Part of a small language model's weights.
Training: a variant of Adam for these matrices, 911M tokens, 6951 steps.
MLP neurons of a small language model. Each row is named by its layer, matrix (gate and up: input weights) and neuron, and shows model dimensions 96-287. Each number is 128 + 24 x the weight over its row's rms, rounded and kept within 0 to 255. Numbers have three digits each. A neuron's up and down rows have the sign that makes its largest values positive.
After each neuron's rows, "fires on" lists the tokens most often at its 100 highest values on Wikipedia text that the model never trained on.

L5.gate349:094138140125148121130075151124125112184125129135129117100161082120138157098166119134108137128104120165148139126136131169108085106150139130150114156131142096121113100147147161112132174127148102142160100108116117140137165136130108163131100115130118097177100142154141157150120128102130108113133139122132152099153122136105140123126151145135100125157133132119108156109086119126119094116161154148098091104177118156170131133101118132146148158158095141120121128154150091157127105138100142132142153127114074110175124170119136160160162102110111112107148142118111137136177140114113144131
L5.up349:137119137114148124141109134097113168122111144160110162132125096138119179122109119111142126118153093106168150110138107157111115152125157117102131051124142111125124104154129177121135154122167147102119150136128157120108132164088117130124130105184102138173148118104107119116152148093142136102131169134149174099129118146129115099149087155121141154124138107102140097121111109143132086133148159174090127117154147110142162101087062084149129126104097167157086107136157109131123138111126136145131091123143142099145118157136169128158116103111105147108092102135123141124130090097157127095
fires on: " |", " said", " believed"

L2.gate1000:122128153068098125157150121101153118136125094113107139087124092130150143089145119137126099159119079132183115125094161139197131146162120121119141148147098175158082135123123139136130193085157128158104091132106137125163172110129096133109126174097137144166103113138137101118128116128152122098137167149142099099085106062163114135127160128144131115092116103147122180145135126115131131105115180115151105126146144137128113107124140135159163141088133123066158142172158155139133161091114143100133162106121126111170136150130110152126140125106166159110145123096151128065142084110087104110
L2.up1000:120138103115123117107168108142087118108139127154133122153166143114129114120150130130135102100137159134134134119171116061094133124104131114135137147132115156108145149110100112146110138127115104115158178151084141101107156123138121097109102137135145113133192128102157129132125127092159113129130124105097149098123120133114121153136147146126131138109133141121120135084155157138144076140127151149108130078125081112125119147132114166136139126136155078110107137117133134119120120112143126144140114150106132171125124094079146075123137133129168106114154162128126123158141128146098123159
fires on: " D", "D", " \"D"

L2.gate788:153155141102114107141139144134106105140144150121087121104130123085103108117142139139161129161161095143142132152116157090144152132123130095175124124094127161165129114139122098135140093148129160154144120148092088090151113106105146119115107114090177100088135060169125135132128124167156138094122133085122109091141108109150115104128163149128159127089128112125146145116084163109126141098104122092083136161112145123163131152160158128168123147112069126112103117116121146164137113103140086138138141132136151103145121144158153098091100140121106131114106171121165078150100134134184124133
L2.up788:137125125109128157112112125125141072149123172126141158106152097151107120088139114100123133115138171112222133127121110143090121134146141103162139167129116131115103107113122150088133130142159112105129134152097138124103131096126123092083106092127113136105169143147130133138132141125134147124132152103128098116133078130131128167111228162087142154133094165100124160117108180120114097135099136157110099098097149176148150090142172128143131144111117152116129117153094183097171106124110101121098091109101171167132137143088116135139144106128160141098120106075127136123092159162047143153
fires on: "L", " (L", " (N", "-L", "N", " \"D"

L5.gate827:134087159132122104161152093162126121136107117192156141069153161146113140128172111118148115171129144141094132125122113135132113121150132144080103113167083126130108099134124126129170117167172114114133141145135116101093133154117159121136066111081092160112143134087166139126138136122137122128140127101117134153154105094102136130157132124147107116168131110093097123108139104127090113135136113164146131163099094106068136145134150105096142137121141090148131103118153173103129150116181090171147155087111166140158089147100087147121128144133171110142116103082161115159142151152151116114
L5.up827:117102133115133155116155154164105109163129158146084090146128152134111133104097144133128140151165117094102140151073133161132158113116135071128118099160120151130166159100130148190160117118172103140159112136132091150144104137131128143120126153126137075117103144120128142141160078148149120096106119145126114123144118110117159122140127102159137094156072167135109121137132098102144156133136148085181099117171152117100161139121152149121138152112112150150137135117104127116106131145130135117072155155100150117140155155110125165112108132151113109130143123118128128132127153086109140095
fires on: " of", " following", " ", " |", " •"

L5.gate242:176149113144104130153158174097105125125142090179084133098124136129108087120094111175143150147144109124135135103120137130145147147116117156179097150117105175143144138112123144131103126112131144080085141113131067131129125105150125129127094147131124083134130118130131113134176133139122134120144182166146093099136117149144150107105135118139135079147105118078116112140152135134145141127163121199137096121133154108105159151138081104102081153166159154106164134150151148120106164130126105123078153136160153116164136131150130127117193142102132118119102159152152132111150133125085115119
L5.up242:185097122134079096121155173139134114113116131120152157147112119118133158116093121117140143142126137143142123153088118136138118118146126114167174101153154139114114113085117155156087148114085130084072152155138075110140114109132139125144091137143114097154176130068147121102152142163078131141166137155142106100087122117152129127161109146120191145155126135112111146112138090106160110138127142140123120101136117156086196136150142107139153154144157111189066126112149146128160161120107141153130158159122139112086109131083132083074121129135123129148092175122134098126153142085116099141
fires on: "R", " \"R", "L", " (R", "D", " F"

L2.gate819:168143121167120146132116103135139141141140108096118091154119126084137094112143082132144180126116109063124157131137108146110120108149112138114150141110165143136102061107139142105108102104115113119149074101112136142136087144122165101097138157079157155126141149150137121108124106120113174114089120134105096153121140109114147108141097111117105119100138109150139129147137132137143112168136075097147151121137132141110188119135120107143125147086139172130139128150076139080116141135075140115124129093068125121119140137144133094156123143156203124137160137149114089125114145148106138124
L2.up819:104160160157088122136131134158075166128141128109070140146133134169147089129129131114125142119109125133111091098143124125147122101084156166132122154137158116169165136126151148127074129119175127106137113135157121104126124183108138111091128157086165126110102137167149162173100125115118139127141128140138142127131127134115123109049162128128117109150100115141121155109144126142135166134083172146133118155130164140132140116157151096119117110107119152086141153127142102171149110129120164090079143143074151132154113141119132081127170118107113136146056115100109157140115175113106131146
fires on: " 0", "F", " |", " (F", " 2011", "E"

L2.gate49:096158102154098139130124119080139134106161126181092135125136050147069106159074110141140143140111074149158148200122130125123112142123103108165133138160105107121133142096131156134104105111118148140116177136130144127184148137144077140110074111114118174118124081126128107108144111148117154103103089124150126175125138125105123110094141149151133116179120139074125144127099119144101140106114146155139093130138170107142156141177109125139125093107106133108146150155137154109114097121104077147144113152144138111128135108121122115130080121166092108121095113113141122077137138125172157116
L2.up49:133115103139123111116164080143149148132110186129114085155132146096099134117144138131130125139157137139066119132126153136146132113144122080127135101116130116116146103157181134110155154103147125141160145125119107126109107102162163155147103126059072103137097116143132128108149091149145141144145150102121125170141112147126074119153128134113105148104097154087134080090110122177123135159169119147109117097151099081103119126120127121160154166148154163113152148099111108154081104089163123135172130087107095113116140091108175122111109119115133176135101085098131174082109164134115132106
fires on: " the", " The", " and"

L5.gate68:123072142136100127163144126137140134104143103107098135118088115132128120157098115083144126124131141200128094108104158164135127124087154148162167130149113143147118139124143141160107104104142145120140175113081105146061137118185146162106144113143144137111143099095090096173134138141149138109102115122076106117139106155122120122132126123101138119147163132112118120108116124100102153101183083133144155160152134153129169135120166142155108148122081153114157100111137140101164107076130147159150148118125133158133112148109121112120094119154125130106183122100150132153142133165085143164
L5.up68:116132167086109166108101122140102102124123168144163151168124111135105140176096127142132132103163090108148132154128173143167136129124104131134112114121076147141100094144114120176095108184129149135147141099123087135123128099148146163145127076178140153140142135156126127137123111071152130134137166166119119118187135134130124122122123143157118123125170148163143160122126111106140121101169098116108169124112121115102150156152122121147142105119150120166114140142126141132145108173141143168056141122129136134107144167159108154123087065137100136132118129070108168137121144108142124199
fires on: " |", " (born", " (in", "ich"

L5.gate731:126111109112113107134132148134110077088100136134229129109133105145179152125125065080149087135155127091169139104104131103109115125147149137129127133107129105099152106129122170138152148151128099123148141156145164141144143121157106142083110105144140143136127132151103129159186109150116118109128145142152122130094165144135132143102138123155110115115122132098148165102178131118122081152138116134158134119147089107146168105112086114169126115107173105113118116157127126105144121121161104149146132119144135128146099118146084096132137141124155125157108120147158101116106154146148072154
L5.up731:128119111131155096151124139153154099102171096160122114071088105099144128151103133144120083152105166120141127133106144104145098096115132122176159169094110110107116161109165147109137117132126148144079107115132165137082138124139103104101120139138130107135128150147097147147135113120088107155098148118097092129124114118157154107138114102161155124141096148113116174125112152127135159149160128146136111153105092160143141083140116116104163111083127124128163098150150157151146099093091151118110118181113090125155111106139166134122093144114140110127145120127153146142141105103111150171
fires on: " |"

L2.gate763:150123114166151072133109098150132137096116145091086112131118190178106102117122113109146156130144157132131104107103164159130115140109135137167086164138154123118124122094106101106161120133067127125150198126176159159100152131126115113124097131093106093112140165158122137154112138122164131124104095146110134132115110137136127067142126103121115122133137093092080129117124159120154145088115149159112156127151118138104158118154113148120158135171156114138141138146114158115142111130121083149139110153089143120095152142092177131105094122116152150162150157148151115148129123125119152138
L2.up763:132077098154148122148173066120145110154136137122141161120141159102160158157154109099149149089177147133134112142126107171137140110122119141143080120137147137101191123130106090132110115118093152134148163120132112107154098155145146150134107125135109150110095129115178114160082141148151152147124149128105131118140105085132122131129129091111091146096153140126110101109107093166139115123179106148105119086158113069132144120129163153110130115153101146085117131160124101153104118156177139139130119077107116140148133112127134093082124137130154071092153144122161150136126098132129145134
fires on: " the", " The"

L2.gate1286:103121113142084118145096090117146135153120127128138135151145154174128108125152131168108203149146112126073124103123169152101145118135160104116158115130173156045116124079103123130113139139128162116106154148148113100109120146158154140126146094127109139147141121151136169143149151157115119161121110174125103137110142094112103101150105146160089116155142102146112114144190126171125146164120112159147118106151104172150112099135116115100128126112138150126121132095115160161141124162177107111101098122145118186110109120105124157108111152091103149120133133197122126083177125113127131117
L2.up1286:136129159100148088149133121139122126100080139164083123099121095141112110134124133136137142172093114097115140165113118108140090136131130097110126114114143135159124092107116115152077122099104106095121111145135130140119109144127126134151162159184145139098103103154126156174184095107128112139117153149124139090120136083131143114136068139073179126131132147156151119144159142118139147110103086121156113159150140144141120121115111128132092116120134130153109112120122106103112138123089184169091162129144179138141103122159138149140140133103137176169123157157132127108155167096166104109
fires on: " (", ".9", " (2", " 10"

L2.gate1305:101126126139144095156087142148119119140117144108147099089116088147152141159124129160099167123148120123109166107143096143098109095104148147140106104113200134087152094120108128115073132201124114104129132155147126107095094109135123106172106112084116147106154132081133109151116111122115103117090145111144151126126130171117110155114146136089138152118157108063129110140155144148114158134109109095134088127181149167115161171125155112157127142121120152112083170130138179130161147124133173120147108127122129111080105114108146142158095095124151109184135120127136127111104160162147132134
L2.up1305:154135088135123152112063169140118142129122143154107128082131149140150206138121150127125130120107106179129103146146158097088130129070140113136091103130132133170139107158125132148064123126175106124152147145113121125109162148172142123149121112147113120135106130145156146155146145102152106094129149142113078176149159110103103103097137119134136136138108125105126115128140081129131132147152082155129164107140129098161143132187139160112187106102130148142104147138146109138144124156113096173152142154134105122112143104131136139111183104164168154138133126168113112138142128092138186073
fires on: " |", "st", " -"

L2.gate93:119147114124157069098120133139110129148110131131145122096135106135132139119132118127101143141100129110118182092124103138129133112109062140122102149156134115134120113151178143152134112145124104105151146160152122103131108097110103136133151092086101124138086084093133123132171132159155127120124170164126121135117100110145123170131163132172122119137164128102147150096140087139103123115135155109126127190138106088149108127050117152129078138108099126165127125133112099120155101152138134124109124125092148106122091158141121136125113107132151094153112124071151067129128161143086103139
L2.up93:143119129114130136172110130134145116134145144209070108138118142107104130143081113161156120151141140118178103122127136143118136133128130116118116077112114123162131126107122128134082134161142118152121165098093118151121179151180131137096111071207185146125123140138102133127108118103150137126140125157109127171170145139113159111119123154138186145185109138131114155107138122112114129135127125128156111153114115098115126131142110100134156109117105098149139161100157109143132090149138114133142106197139097152130132091085119123126101128129084123042093138059114114143123133079113128109
fires on: " |"

L2.gate559:151151091116102089127080109127103164156148118141126168123123130106140160143081104157130105107123137087127206181137105133155106153137117102125124096157148148163106082108143125102106104129093145128145104160104122138141084134107137100139135112139130155153135131121189153125117171155121129151109114099115130141099165096117118138123131122123159105134131139153145128130074135161130130130157095104137101172091155133171171111114175108165094110146133114151128132143136108170129102166136135163154143137170150119160149131145163124113122165146093162135146153126132123144170108107102117116
L2.up559:123148103163139167102086144127102104164135118116101125115105128141101121089169124141167137122133154136116141158132121093098141111141101116167133096124140119190100110086149152126100116104126126115105125092101139132154168101076072101077133143144148119145109105169137108133157120144138110138174141144128088092160131138153120138099118086125138135129125172120113085167119091133133118133103140142115114152121130109126156124127146101125172130167091114163133148142100147097070103121157108123117081115103137114156133125140096155159110098141105134088132168121145135131091123121109106148
fires on: " |", " or", ";", " and", " of", " for"

L2.gate186:182165145149128115096122130152156113133142136084100128130107123078160173099165134106166098098095138124150124146096129086121115148094118171142119096140163153125110137113150095159111143114126155141157121090133151125094148160110140067125146133092137146108165129129126146084110118155121163131117123124140144120114181115107127101122124122095128119102147147154127128155086124131144173136107129125138129146124175113133130145168166130110131096143120146135124138124080102146180151122136133151129103124119085068171175152122116097144127121100093126135150152137125118135133141143140129136
L2.up186:130156171084105136096103126157104115157079116101128077086125142116068141119131114144070130127099118140100122122120111099161133127141091153129132148132141143140089098155115125161136165105151148128081148099101156101132147113146130141120090154133101109114121117122122100101144117122171098138102127110120129124132131117126136140092135153152154118124058152122163104169119128136127157101126132087130150157125128040109155111156104136177112144161145094110137160154118122121141163134116139106104089138143095127128148104181165146154145127116169131138126103093136170132108106098141122130
fires on: ";", " |", " &"